config.yaml
activation: "gelu"
init_std_qkv: 0.0428
steps: 5215
dataset: "wikipedia_en"
MLP neurons of a small language model. Each row is named by its layer, matrix (up: input weights) and neuron, and shows model dimensions 80-143. Each number is 128 + 24 x the weight over its row's rms, rounded and kept within 0 to 255.
After each neuron's rows, "fires after" lists the tokens most often just before its 100 highest values on Wikipedia text that the model never trained on.

L10.up459 [ 92 110 123 142 177 183 113 107 164 167 103 105 137 141 163 127 124 126 110  86 146 162 110 158 138 149  90 122 113 127 116 143 124  92 168 164 122 140 131 114  96 115 150 101 108 123  98 142 121  97 136 125 108  77 133 196  96 129 140 121 134 153 108 126]
fires after: " |", "|", "\n", " Team"

L3.up545 [ 98  79 134  77 145 129  91 137 158 136 160 138 132 118  75  83 125 138 113 164 165 115 137 155 108 137 119 145 140 135 157 101 129 151 111 101 155 128  79 125 158 122 100 143 141 109 151 113 113 101 173 112 152  97 127 116 137 126 152 112 153 121  99  82]
fires after: "/", "-", " /", " "

L3.up265 [133 137 130 116 141 161 127  85 158 149 159 119 175 139 105 119 165 117 116 135 141 141 100 147 123 149 115 156 145 119 137 141 100 123 145 110 118 139  99 166 168 143 165 154 101  88 150 117 134  90 148  95 141 119 156 124 114  80 149 143 155  71  99 117]
fires after: " ", "\n", " \"", " ("

L10.up447 [159  86 134 179 116 131 118 111 149 118 145  96 144 129 111 154 120 125 128 163 120 125 135 119 120 127 133  90 125 156 154 151 140 133 105 157 101 143 139 131  89 154 112 148 148 153 159 161 115 169 105 141  60 112  95 134 138 100 111 154 129 126 140 107]
fires after: " ", "1", ",", "9", "0", " ("

L10.up109 [153 135 124 131 125 178 112 100  93 160 147 162 133 160  89 152 151 125 119 154 128 135 151 158 152 133 119 122 131 169  81 127  64 142 113  99 115 114 156 125  94 109  63 169 137 138 125 110 107 152 124 106 126 174 153 132 117 138 161 120 124 174 138  91]
fires after: " ", ".", "3", " University"

L7.up881 [137 132 117 141 171 124 147 126 143 123 152 167 186 123 135  99  73 101 134 103 111 112 138 114 170 138 109 120 146 152 135 201 119  76 157 139 160 105 103 133 117 156 135 156 146  83 125  99 126 151 163 134 121 118 123 138 142 125 141 149  98 132 105 107]
fires after: " ", " R", "r", " M"

L2.up301 [117 151  85  92 131 141  59 114 139 123 116 147 155 143 115 117 142  98 103 107 142 138 157 142 130 143 145  75 117 144 138 106 128 142  86 158  95 118  97 107 151 193 134 105  81 103 100  98  73 116 155  92 103 132 114 152  85 106 152 176 142 109  69 106]
fires after: " re", "-", " \"", " ", " (", " side"

L3.up847 [129 124 147 100 126 151 146 132 138 131 110 163 136 160 112 128 128 118 120 108 133 102 162 116  88 106  79 106 110 149 144 144 144  77 125 105 118 106 163 144 160 105 115 142 135 127  87 162 118 133 105  87 135 136 180 125 143 117 130 140 109 116  78 148]
fires after: "s", "g", " a", " re", "dr", " an"

L4.up538 [120 159 132 133 177 149 137 126 138 160 171 119 127 133  89 103 116 132 178 126 142 140 182 130 141 125 130 133 167  94 138 171 146 116 103 129  91 152  62 166  92 155  94 102 137 110 115 107 146 121 130 130 160 139 119 123 142 152 116 149 141 158 121 149]
fires after: " I", " Na", "I", "N", "'"

L10.up837 [120 157 151  94 130 145 116 115 125 131 136 135 125 150 156 162 134 126 154 131 144 129 118 131 114 110 139 184 110 172 124 123 115  94  98 149 131  89 163 159 117 121 116 155 150 127 100 132 172 148 107 126 161 139 128 132 158 139 124 130 107 114 117 113]
fires after: "°", ".", " ", "′", "9"

L2.up642 [146 114 138 158 137 189 128 131 121 118 190 111 137 140 138 195 171 116 112 118 135 142 104 116 144 104 151 103 129 136 145 111 110 122 133 137 126 116 114 101 130 136  94 147 138 142 160 138 164 162 103  43 139 121 133 126 154 118  91 139 130 145 136 106]
fires after: " ", "2", " a"

L7.up120 [104 120 134 147  85 125 128 137 174 134 121 173 106 151 158 132 123  91 122 149 154 129 155 118 136 139 114 133 117  98 108 116 117 103 125 115 125  80 102 105 108 113 122 129 138  78 130 151 157  76 118 157 129  95 121 140 167  90 160 124 136 121 127 134]
fires after: " ", "–", " Sa", "8", "1"

L11.up738 [154 158 107  98 138 151 118 118 154  67 143 163 118 129 100 154 134  89 142 142 153  95 124 137 129 107 188 171 137 180 147 126 101 125 138 128 134  98  96  96 148 143  96 140 104 126  99 149 108 126 121 142 122 115 110 149 136 183 151 128 114 140 177 168]
fires after: "0", "9", "1"

L6.up408 [118 107 130 134 146 142 138  97 147 129 156 124 141 114 158 144  95 131 126 123 117 106 101 156 144 129 114 147 137  98 111 188 148 142 154 139 177 132 138 121 135 104 114 120 131 116 164 138 118 137  92 136 101 116  81 153 124 138 132 147  82 136 168 131]
fires after: " |"

L4.up330 [152 107 129 133 170 157 116 121 153 136 154 144 102 144 136 131  88 148 121 110 134 134 141 133 174 114 141 110  96 145 113 113 142 133 110 144 134 143 121 140 127 138 112 115  71  94 143 141 129  99 154  82 127 126 122 169 105 155 139 132 158  90 133 132]
fires after: ".", " |", ".\"", "\n"

L3.up543 [114 148 120 155 172 158 150 100 149 150 140 131 111 146 115 130 113 151 143 140 134 179 163 101 109 125 156 123 152 124 136 131 163 156 158 105 123  77 160 102 118 152  97 100 170  63 135 133 112  94 110 133 142 121 142 139 145 117 162 169 142 116 175  77]
fires after: "s", " S", " W", "S", " K"

L2.up552 [ 96 155 167 106 111 154 140 146 132 144 164 151 122 160 151 147 120 124 162 113 131  94 137 162 113 118  93 134 160 156 157 134 146 122 127 102 148 108 118 103 138  98 135 128  95 125 146 102 134 100 147  78 119 148 172 174  92 107 127  92 121 125 119 120]
fires after: " \"", " (", "|", "\n"

L4.up94 [ 93  75 133  89 175 123 166  99 102 154 145 130 111 104  94 104 141 159 113 130 111 129  89 116 116 124 125 116 144 148 148 123 124 138 120 137 101 122 145 113 149 156 130 139  99 112 135 153 138 138 151 111 176 101 101 133 122 151  94  84 144 121 124 117]
fires after: " ", "/", "′", " −"

L4.up608 [ 70 121 148  93 134 114 138 126 121 127 128 122 207 150 164  80 115 129 125 126 182  95 147 131 126 130 135 170 117  89 116 143  83 125 108 158  53 146  98 149 103 127  92 113 200 152 118  88 121 132 100 163 116 140 111 114 151 132 128  94 133 145 129 107]
fires after: " con", " Con", "-", " Na", " Fi", " in"

L4.up369 [109  91 122 108 126 117 111 139 138 148 132 133 136 162 127 128 144 195  94 164 112 132 102 143 103 130 121 130  78 135 101 135  67 126 108 147 107  97  90 147  84 146 107 145 117  98 130 125  89 141 120  58 157 159 114 148 137  98 131 122 161  97 148 167]
fires after: " ", " (", " b", " S", " re", " B"

L10.up145 [100 126  64 125 151 121  82 114 105 146 122 161  69  89 116 130  83 115 135 142 155 122 143 128 137  88 168 136 118 135 139 105 128 141 145 138 137 145 110 156 119 106  93 140 159  86  71 156  89 114 131 144 121 119  93 129 136 119 101 135 176 122 146 161]
fires after: "0", "9", " ", "|", "1"

L7.up246 [133 104 142 130  89 131 110  97 156 126 125  91 143 122 148 114 111 116 166 119 119 128  89 162 163 106 129 165 106 118 128 132 158  79 118 171 147 161  67 135 145  93 141 135 122 142 132 108 134  89 114  65 146 151 116 170 102 133 104 141 146 131 181 123]
fires after: " ", " re", " to", "ob", " which"

L4.up219 [155 140 129 123 123 112 118 153 124 145 174 130 162 142 149 127 170 109  93 115 112 127 130 126 107 130 118  74  97 178 130 151 185 110 115 130 166 100 135 145 112 135  96 140 147  80 116 127  85 171 134 115 176 126 116 137 133 154 158 154 156 138 144 146]
fires after: "-", "\n", "a", " \"", "ly", " ("

L6.up39 [ 95 111 128 138 117 103 116 125 156 149 125 133  99 113 164 135 113 167 144 131 127 115 150 117 167  69 120 128 137 144 105 115 170  99 119 151 151 133 146 133 107 126 163 104 100 110  83 127 122 115 153 163 152  72 144 142  96 141 144 128 155 103 138  99]
fires after: "9", "8", "s", "con", "0"

L4.up240 [148  98 112 117 123  98 115 151 177 167 137 133 135 116 123 115 106 131 161 165 128 116 140 121 116 104 117 150 127 170  69 148 113 130 119 105 129 154 147 130 138 153 144 139  89 120 112 124 108 163 116 135 118 128 128 142 157 118 152  98 161 132 123 119]
fires after: "0", " P", "P", "M", "9", "S"

L3.up777 [134 120 144 124 141 137  87 180 176 131 147 136 125 134 107 121 146 116 106  83 108 162 165 146 177 102 109 188  64 146  81 145 171 115 132 179 111 103 116 102 158 126 127  83 120 147 160 121 144 138 115  96 119 132 130 154 144 124 120 138 142  78 179 126]
fires after: "\n", "."

L10.up802 [153 135  99 181 138 116 145 132 173  87 122 109 179  88 135 144 126 128 136  98  91 103 121  73  90 102 114 117  98 118 121 135 131 154  73 150 171 178 127 122 133 119 152 112 157 149 159 126 139 136 118 155  96 130 146 172 112 105 150 110 126 112 149 139]
fires after: "0", ",", "6", "5"

L2.up104 [111  91 135 180 140 113 122 136 141 153 188 152 126 157 134 113 157 142  88  73 174 127 172 101 136 122 128 105 147 115 107 105 118 136 114  99 138 113 124 113 169 141 116 127 122 167 145 133 129 145  74 144  97 115 138 122 117 136 145 143 120  92 166 110]
fires after: " (", "1", "2", " one", " Dur", "Dur"

L4.up723 [188  91  98 136 123 151 170 114 140 132 106 129  95 119 142  88  81  92 103 131 108 120 166 106 128 154 171 144 162 120  47 121 122 145 112 128 100 117 152 143  57 127 115 186 146 130 145  95 117 128 124 126 125 147 168 124 163 126 147 114 141 125 159 129]
fires after: "0", "2", "1", "5", "4"

L6.up11 [127 123 192 138 105 163 166 116 124 132 133  78 141 158 129 141 143 150 175 100 128 149  73 117 140 131 128 173 114 138 124 137 108  85 118 136 159  98 126 142 127 155 109 129 127 111 133 122  53 142 120 127 117 131  85 159 139 158 142 158 112 124 144 120]
fires after: " ", " |", " \"", "-", "\n"

L3.up359 [147 166 137 130 158 148 122 104 101 130 173 174 139 162 122 136 135 121  88 143 154  92 172 124 151 100 137 158 136 122 151 133 155 115 132 129 125 119 111 121 131 119 101 153 147 113 119 117 171 153 107 108 129 129 157 174 168  73 113 161  90  94 102 113]
fires after: ".", " (", "\n", "-", "{", " \""

L3.up64 [154 105 130 104 117 128 114 177  77 150 129 138 154 156 160  99  85 116 134 142 106 179 148 119 120 107 131 123 123 176  75  87 104 154 113 111  75  73 122  86 118 132 119 158 125 119 119 165 101 110  77 125  88 133 134 140 132 117 127 134 110 120 120 130]
fires after: "\n", " (", "|---|", "s", "|---|---|", "|"

L11.up296 [132  96 125  66 160 166 172 127 137 187 152 122 151 126 133 104 141 103 111 162 138 140 101 128 172 134 114  93 168 156 152 114 138 131 141 105 129 128 102 124 142 137  87 185 111 178 123  95 133 129 122  98 130  85 161 110 130 105 169 147 148 121 140 139]
fires after: " ", "to", "s", "\n"

L11.up773 [132 112 110 119 104 118 126 119 118 137 158 131 147 117 103 132 159 136 141 125 159  92 130 160 149 137 118 105 101 109 130 147 110 109 123 153 142 106 110 136 159 136 129 135 121 144 139 131 104 121 137 166 121 140 123  79 119 155 171 164 128 140 119 131]
fires after: " ", "1", "2", "3"

L2.up50 [111 112  91 132 130 135 111 118 134 164 123 127 108 122  92 100 102 141 109 119 177 161 138  91 184 133 126 131 135 116 146 180 106 133 114 146 160 109 124 106 142 130 105 105 138 115 146 117 159 133 117 172 154 157 136  97 129 147 139 190 109 147 151 131]
fires after: " W", "W", "F", "K", " K", " Ku"

L4.up270 [179 122  76  88 127 129 118 153 134 148  97 103 114 140 151 132 168 102 189 154 129 102 123 158  82 131 122 116 142 120 130 134 167 112 106 159 129 175 131 148 132  97 126 178 126 152 103  94 116 126 126 126 137 125 114 152 131 133 103 148  92 129 129 101]
fires after: ".", " re", " ", " de", "-"

L2.up893 [139 144 140 145 108 171 155 107 117 129  96 102 151 159 123 139 173 107 148 151 144 164 150 122 121 136 125  99 147 136 104 133 144 178 116 134 159 136 160 120 129  97 132  98 141 124 102 149 100 136 150 135 138 147 148  93 177 114 115 165 130  99  89  95]
fires after: " /", " (", "-", " \"", "—", "o"

L10.up234 [ 97 139  75 124 200 160 163 119 163 133 159  77 147 127 121 137 107 124 107 120 107 131 130 156 127 138 119 107 101  93 109 120 167 117 146 148 127 133 106 129 171 166 101 169 141 147 123 154 137 139 107 140 134 116 110 162 150 135 107 138 126 172 154 143]
fires after: " |", "|", ".", ":", ",", " and"

L3.up144 [141 122 127 144 122 112 110 179 144 108 135 126 141 106 100 118 127 118  80 105 153 139 154 128 121 120 149 146 145 149 122 125 132  85 105  72 140 117 108 153 116 153 166 115 116 149 150 158 114 158 132 165 153 158 119 168 160 106  80 135  88 111 115 141]
fires after: " Su", " Mu", " Gu", "gu"

L7.up699 [ 94 116  89 151 148 115 114 126 129 121  96 154 138 133 104 175  96 130 126 129 152 154 112 171 177 158 120 127 103 143 123  92 103 139  71 155 124 147 128 118 113 134 165 122 129 111 111 151 145 104 141 122 138 189 110 125 163 162 137 140 155 139 177 134]
fires after: "2", "1", "4", "7", "8", "0"

L2.up145 [114 138 113  99 100 146 109 128 109 166 114  87 164 194 165 133 152 114 146 128 123 132 152 152  94  97 165 140 149  85 126 131 158 117 122 100  90 114 117 147 105 108 142 102 138 147 132 117 106 132 111 142 113 118 146 134 142 131 159 136  89  94  72 156]
fires after: "-", " over", " \"", " un"

L4.up539 [159 131 131 117  94 182 107 133 112 105 108 115 105 174 142 104 131 118 164  95 105  79 140 125 130 144 117 161 122 109 122 156 119  78  93 115 146 142 166 156 103 109 146 150 124 124 129 157  99 126 131  82 105 115 126 155 113  93  89 117 121 137  86 114]
fires after: "0", ",", " a", " an"

L4.up572 [122 102 115 123 144  84 133 126 149 167 182 128 114 135 121 117 112 134 109 168 184 142 167 132 143  85 148 171 129 140 160 147 128 114 107 149 102 109 134 117 175 153 161 100  82 148 116 149 127 129 117 133 150  99 149 113 135  85 179 147 132 104 126 129]
fires after: " ", "N", "S", "s", " Sa", "C"

L2.up409 [147  98 130 109 136  98 108 132 140 125 177 152 100 148 147 122 120 150 186  88 132 146 141  97 155 157 131 155 138 118 141 103 166 109 115 101  91 117 125 128 137 107 153 101  89 158 150 104 129 150 110 119 130  83 119 135 184 103 159 142  85  97 140 110]
fires after: " one", " (", " \"", "'", "\n", "."

L4.up57 [137 138 148 136 108 119 139 151 117 152 106 147 132 143 123 122 153 106 155 117 114 108 135 137 149 141 123 146 134 111  95 154 115 127 135 103  87 122 145 124 132 187 122 107 126 128 116 104  48 116 153 148 152  79 127 150 144  90 154 153  94  99  90 116]
fires after: ":", " and", " that"

L6.up597 [128 133  81 164 166 157 125 163 130 137 141  82 102 111 117 135 111 114  94 120 112 159 142 141 155 148 128 139 131 122 141 134 130 171 119 110 142  99 106 103 124 155 126  92  98 123  96 164 102 144 114 126 106 103 104  96 135 110 127 111 153 131 175 135]
fires after: " in", " (", " number", " In", "In", " the"

L3.up701 [153 169 142 105 165 132  90 165 172 110 117 116 103 160 151  74  93 114 117 153 104 148 108 182 145  77 173  87  96 152 154 147 150  85 145 124 137 138  84 118 115 127 147 127 162 147  61 119 109 146 101 101 158 117 114 127 107  70 121 150 164  99 132 140]
fires after: "s", "'", " de", "lo", "bra", "es"

L3.up853 [117 143 144 107 128 127 137 141 133 136 132  97 119 115 170 137 137 131 110 151 118 176 168 143 136  92 123 131 132 183 117 110 150  96 153 151 149 117  63 158 115 111 152 104 169 100 101 126 116  99 136 165 103  95 103 137 124 110 159 150 163 123 123 105]
fires after: "'", "s", " \"", "("

L4.up353 [ 96 111 131 167 120 122 117 125 143 112 127 118 188 144 147 104 101 120 141 138 145 161  52 100 146 138 128  92 137 127 116 127 107 151  78 145  96 115 133 153 144 160  97 148 150 149 116 178 118 135 113 146 151 147  87 163 104  73 133 175 156 178 108 150]
fires after: "2", " A", "al", " ", " Al", "1"

L3.up96 [160 167 138 111 121 143 166 161 179 138 142 109  91 143 106  91 161 134 110 115 120 127 133 107 101 109 101 111 109 171 105 152 181 144 172 143 170  89 131  96 100 130 103 100 126 138 114 107 128 170 110 102 124 101 102  97 119 130 142 126 129 120 104 102]
fires after: " the", " The", " a", " an", "-"

L2.up469 [141 142 113 155 108 145 120 116 142 130  99 111 149 128 102 132 105 106 144 143 104 150 114 173 131 160  98 104  91 149 118 142  83  97 135 124 107 166 121 154 176 113 153  84  88 108 169 139 155 136 136  90 136 131 104 152 160 134 130 146  89 145 134 141]
fires after: " O", " Z", " based", " B", " E", " P"

L11.up752 [117 117 153 135 143 123 131 159 146 125 130 128  97 142 100 131  81 117 117 135 121 155 121 114 164 142  88 136 117 157 115 124 135 141 157 101 139 131 125 159 120 150 122 128 104 103  71  91 157 177 134 153 120  70 115 121 143  85 103  92 175 109 148 138]
fires after: ",", "|", "2", " in", " August", " |"

L3.up617 [104 102  97 167 173  96  83 136 148 115  94 131 129 121 117 157 145 141 133 172  98 116 113 146 132  70 136 107 127 151 108 123 122 100 106 100 149 114 110  95 111 146 155 104 112 105  97 126 149 161 113 122 167 114 111 117 153 116 124 123 132 142 187 124]
fires after: "1", "9", " the", "8", " by", "2"

L6.up609 [126 111  93 151 134 126 161 161  89 135 181 134 132 149 149 151  91 154  88 157 141  99 144 133 133 130 126 149 101 153 116 140 185 138 148 145 161 135 143 107 118 142  97 102 105 131 167 116 125 129  80 159 137 138  92 132 161 173 138 113 164 136 151 117]
fires after: "\n", "-", "–", " of", " end", " |"

L3.up715 [ 99 138 162  95 119 165 103 109 119 167 116 140 140 166 119 142 158 137 161 106 135 140 133 119  93 131 144 154 112 143 126  82 181 125 157  96 134 106 128 119 122 162 154 102 131  81 125 110 107 131 147 108  98  98 137 147 138 114 123 132 138 144 116 148]
fires after: "-", "'", " (", "\n"

L7.up522 [116 119 106 102 133 105 153 137 110 107  95 153 124  95 159 135 123 141 135 142 109  68 188 101 118 101 113  90 125 184 130 148 169 108 100 149 131 126 171 108 112 133 158 120 130 106 100 102 100  94 131 137 113 105 127 162 141 101 135 156 130 121 131 133]
fires after: "9", "8", "1", "0", "7", "4"

L2.up758 [ 99 127 113 116 125 168  99  83 140  93  83 164 100 102 122 106 136 113 166 159 100 150 119 133 111 147 100 127 118 123 107 143  98  86 121 141 117 106 102 138 134 115 109 129 141  96 139 104 181 169  98  97 137 167 144 120 121 125 136 109 157 128 155 137]
fires after: " E", "O", " I", " O", " do"

L3.up869 [143 170 137 116 112 127 102 164  98 156 135 115 132 144 145 140 125  59 143 117  81  96 132 190 144 131 136 119 115  55 147 114 131  90 125 131 155 102 184 144 123  77 128 122 107 134 119 145 122 148 111 109 134 118 138  90 130 143 107 137 135  83 143 140]
fires after: "s", " ex", "D", " Con", "uff", " Mon"

L4.up884 [118  63 153 166 185 125  52 153 179 137 144 145 169 152 106 137 130 144 114 150 167 143  90 136 148 113 140 108 123  86 135 133 180 160 143 168 144  87 141 131 121 148 140 140 117 110 123 128  89 106 143 104 123 103  89 162 135 167 139 128 189  93 132  97]
fires after: "\n", " Dur", "Dur", " |", " Follow"

L10.up29 [119  86  95 114 145 109  97 114 106 129 146 157  99  91  79 161 152  83 141 138 148  90 134 139 134 158 118 120 111 165 133 107 147 110 148 150 111 125 136 128 107 158 135  99 145 178 135 121 138 132 176  90 158 117 116 159 120 156 149 174 102 131  79 128]
fires after: " ", "–", "-"

L4.up430 [ 94 120 147 121 164 127  86 141 155 119 107 170 133 151 107 146 102 118 114 109 142 134 141 130 207 125 137 101  88 125 137 123 126 148 126 139 148 149 141 131 134 117 122 100  80 128 171 135 145  89 161  87 109 146 112 182 110 146 148 151 172  82 121 132]
fires after: "\n", " |", "s"

L7.up190 [163 107 116 144 118 173 123 176 140 133 139 140 148 134  85 152 126 158 139 126 149 118 167  94 186  91 113 145 145 125 161 151 149 126 146 165  85 125 150 117 129  93 125 128 162 126 159 156 147 171 122  90 151 158 105 104 124 106  91 146 110 112 119 115]
fires after: ".", "-", ":", " |", " In"

L7.up81 [164 174 132 133 144 145 146 134 145  83 147 150 140 139  88  99 104 157 153  95 164 100 109 148 152 117 102  97 114 141 126 131  89 120 130 113  94 122 108 131 111 122 145 125 123 113 150  85 108 128 149 135 121 149 102  61 129 127 159 124 160 132 122 125]
fires after: " "

L10.up363 [120 115 137 118 126 135 109 164 106 122  92 119 156 152 124 160 153 176 121 119 135 121 140 145 150 103 135 131  64 149 119 127 187 137 103 141 125 119  77 130 116 149 127 119 137 138 142 126 112 119 141 129 145 149 107 170 132 141 123 123 144 143 139 161]
fires after: " ", " and", "\n", " as", " ("

L2.up272 [137 106 150 128 151 100 141 134  84 132 130 174 105 124 138 126 123 120 161 113 121 115 124 130 178 126 109 106 129  89  97 136 147 142 145 157 108 140  83 114 102 129 113 149  92 103 129  95 123  87 155 106 170 145 110 117 107 146 114 129 112 170 102 136]
fires after: "O", "I", "V", " U", " I", "A"

L2.up306 [104 136 107 152 162 124 108 127 117 132 113 172 158 162 108  96 121 118 135 144 126 162 119 121 188  95 100 125 129 119  88 156  65 166 133 122 138 154 105 102 112 102 109 153 102 140 143 135  98 100 128 138 125 149 162 161 140 150 126 157  78 130 142 111]
fires after: "R", "K", " W", "W", " U", "ja"

L3.up754 [131 108  99 136  96 115 162 154 123 133 129 148  96 164  99  74 156 137  54 117 148 120 150 138 149 107 135 126 127 120  96 126 174 131 125 160 116 135 125 135 118 122  94 151 120 120 131 144 131 183 141 178 121 108 109 123 116 118 153 161  84 154 158 134]
fires after: "\n", " ==", "==", " Dur", " during", " after"

L6.up356 [ 82 117 127 109 144 163 126 119 143 134 157 117 125 130 127 115 152 128 116 141 109 111 141 149 165 131 101  99 110 142 129 132 116 148 115 114 144 148 161 116 180 121  74 146 107  82 145 137 124 144 157 112 144 136 113 109 123 145 166 150 131 140 159 122]
fires after: " ", " (", " Bor", "."

L4.up461 [135 117 132 120 115 132 135 135 157 139 156 140 173 142 119 138 154 146 167 130 138 133 144  97 168 101 117 155 157  92 163 138 131 121 141 150 108 118 113  90 124 112 113 138 129 130  96 151 159 148 114  99 138 120 145 143 103  81 128 124 148 123  98  93]
fires after: " ", " a", " in", "s"

L3.up17 [179 129  81 145 135 138  88 100 142 128 149 100 108 107 131 130  88 189 165 122 122 114 136  71 164 104 197 134 184 140 117 142 114 115 114 157  98 120 157  94  94 148  99 111 135 140 114 118 146 128 132 145 124  96 100 130 104 132 125 106 140 144 132 120]
fires after: "9", "8", "7", "6", "5"

L4.up609 [ 98 125  76  98 176 116 102 114 132 190 150 139 135 107 132 111 134  91 125 155 142  76 129  79 168 128 143 145  83 154 108  95 148 129 142 116 122 108 134 132 107 192 135 143 139 121 111 135  85 141 148  70 129 128 148 150 110 122 156 150  85 126 131 141]
fires after: "1", " ", " War", " Church"

L6.up890 [151 145 135 137 126 114 134 124 149 118 133 128 121 147 160 101 164  92 112  93 136 174 147 138 118 125 121 136 153 127 137 113 147 134 121 107 116 123 131 177 153 112 111 117 128 143 107 139 104  90 121 117 127 100 108 112 159  61 117 123  78  90 110 131]
fires after: "'", " \""

L11.up687 [190 103 144 121 115 130 133 132 128 130 113 123 129 131  69 107 136 169 157 186 131 108 139 130 128 126 148 147 120 118 153 159 144 130 100 124  75 124 131 110 118  98 106 119 151 153 129  90 119 131 128 133 143 126 132 133 154 122 145 154  68 115 110 121]
fires after: " ", ":"

L10.up433 [ 95  95  92 116 138 124 153 184 154 172  87 125 147 114 110  74 114 104 164 155 116 123 141 144 170  92  98 149 171 159 131 126 128 134  92  87 114 133 157 145 116 129 135 125 120 101 108 124 120 123 105  86 131  91  98 104 100 140 158 125 144 144 150 129]
fires after: " ", "0", " \""

L3.up94 [150 173  72 140 161 165 109  90 118 145 130 125 111 129 117 124 127  84 128 127 139 109 124 138 137 136  87 108 123 139 113 129 127 121 146 131 129 143 131 152 142  83 177 134 112 150 129 134 103  96  93 141 143 152 150 115 147 101 120 121 188 115 130 114]
fires after: "s", " Con", " con", " Do", "Con", " ex"

L3.up841 [151  92 154 123 121 184 131 164 107 119 134 151 168 149 160 150 148 161  91 146 116 156 123 117 134 136 121  87 131 137 117 127 113 127 115  94 117 113 126 152 106 109 108 138 118  67 158 142 128 135 113 125 150 130 115 127 156 128 138 132 117 101  92 126]
fires after: "\n", "."

L3.up886 [113 127 120 117 153 132  86 128 145 131 127  87 111 125 118 120 139 134 155 157 165  96 122 102 134 130 146 182 150 187 157 119 130 107  87 147 111 147 115 105 111 157 140 112 133 135 108 185 118  99 104  97 194 109 102 126 151 123 114 181 120 107 145 118]
fires after: " ", " re", " in", " contribut", "′", " the"

L4.up432 [102 125  85 130 132 123 128 120 118 104 131 139 139 123 158 141 133 144 136  71 173 149 143 157  86 168 137 107 133 145  94 113 146  90 142 125  90  94 114 148  91 137 107 170 202 112 180 109 189 137 150 167 123  82 160 124 133 107 139 148 169 127 167 116]
fires after: " ", "1", "3", "2"

L4.up440 [ 98 143 121 131 150 120  93 131 156  98 107 191  60 110 129  95 131 128  75 154 151 123 146 117 141 128 148 108 127 116 138 134 145 149 114 125 136 102 144 124 109  97 137  99  83 110  97 136 154 125 156 144 126 123  98  96 130 126 112 165 184 112 171 166]
fires after: "'", "’", " the", " The", " Label"

L6.up315 [121 118 118 105 145 162 160 131 106 132 157 101 100  89 142  86 144 117  80 133 158  80 101 107 168 115 102 116 119 147 147 124 138 110 127 103 176  99 123 112 120 115 110 103 113 152 112 143 153  88 154 107 143 119 105 103 140 139 101 128 146 140 171  90]
fires after: " the", " In", "The", " The", " its"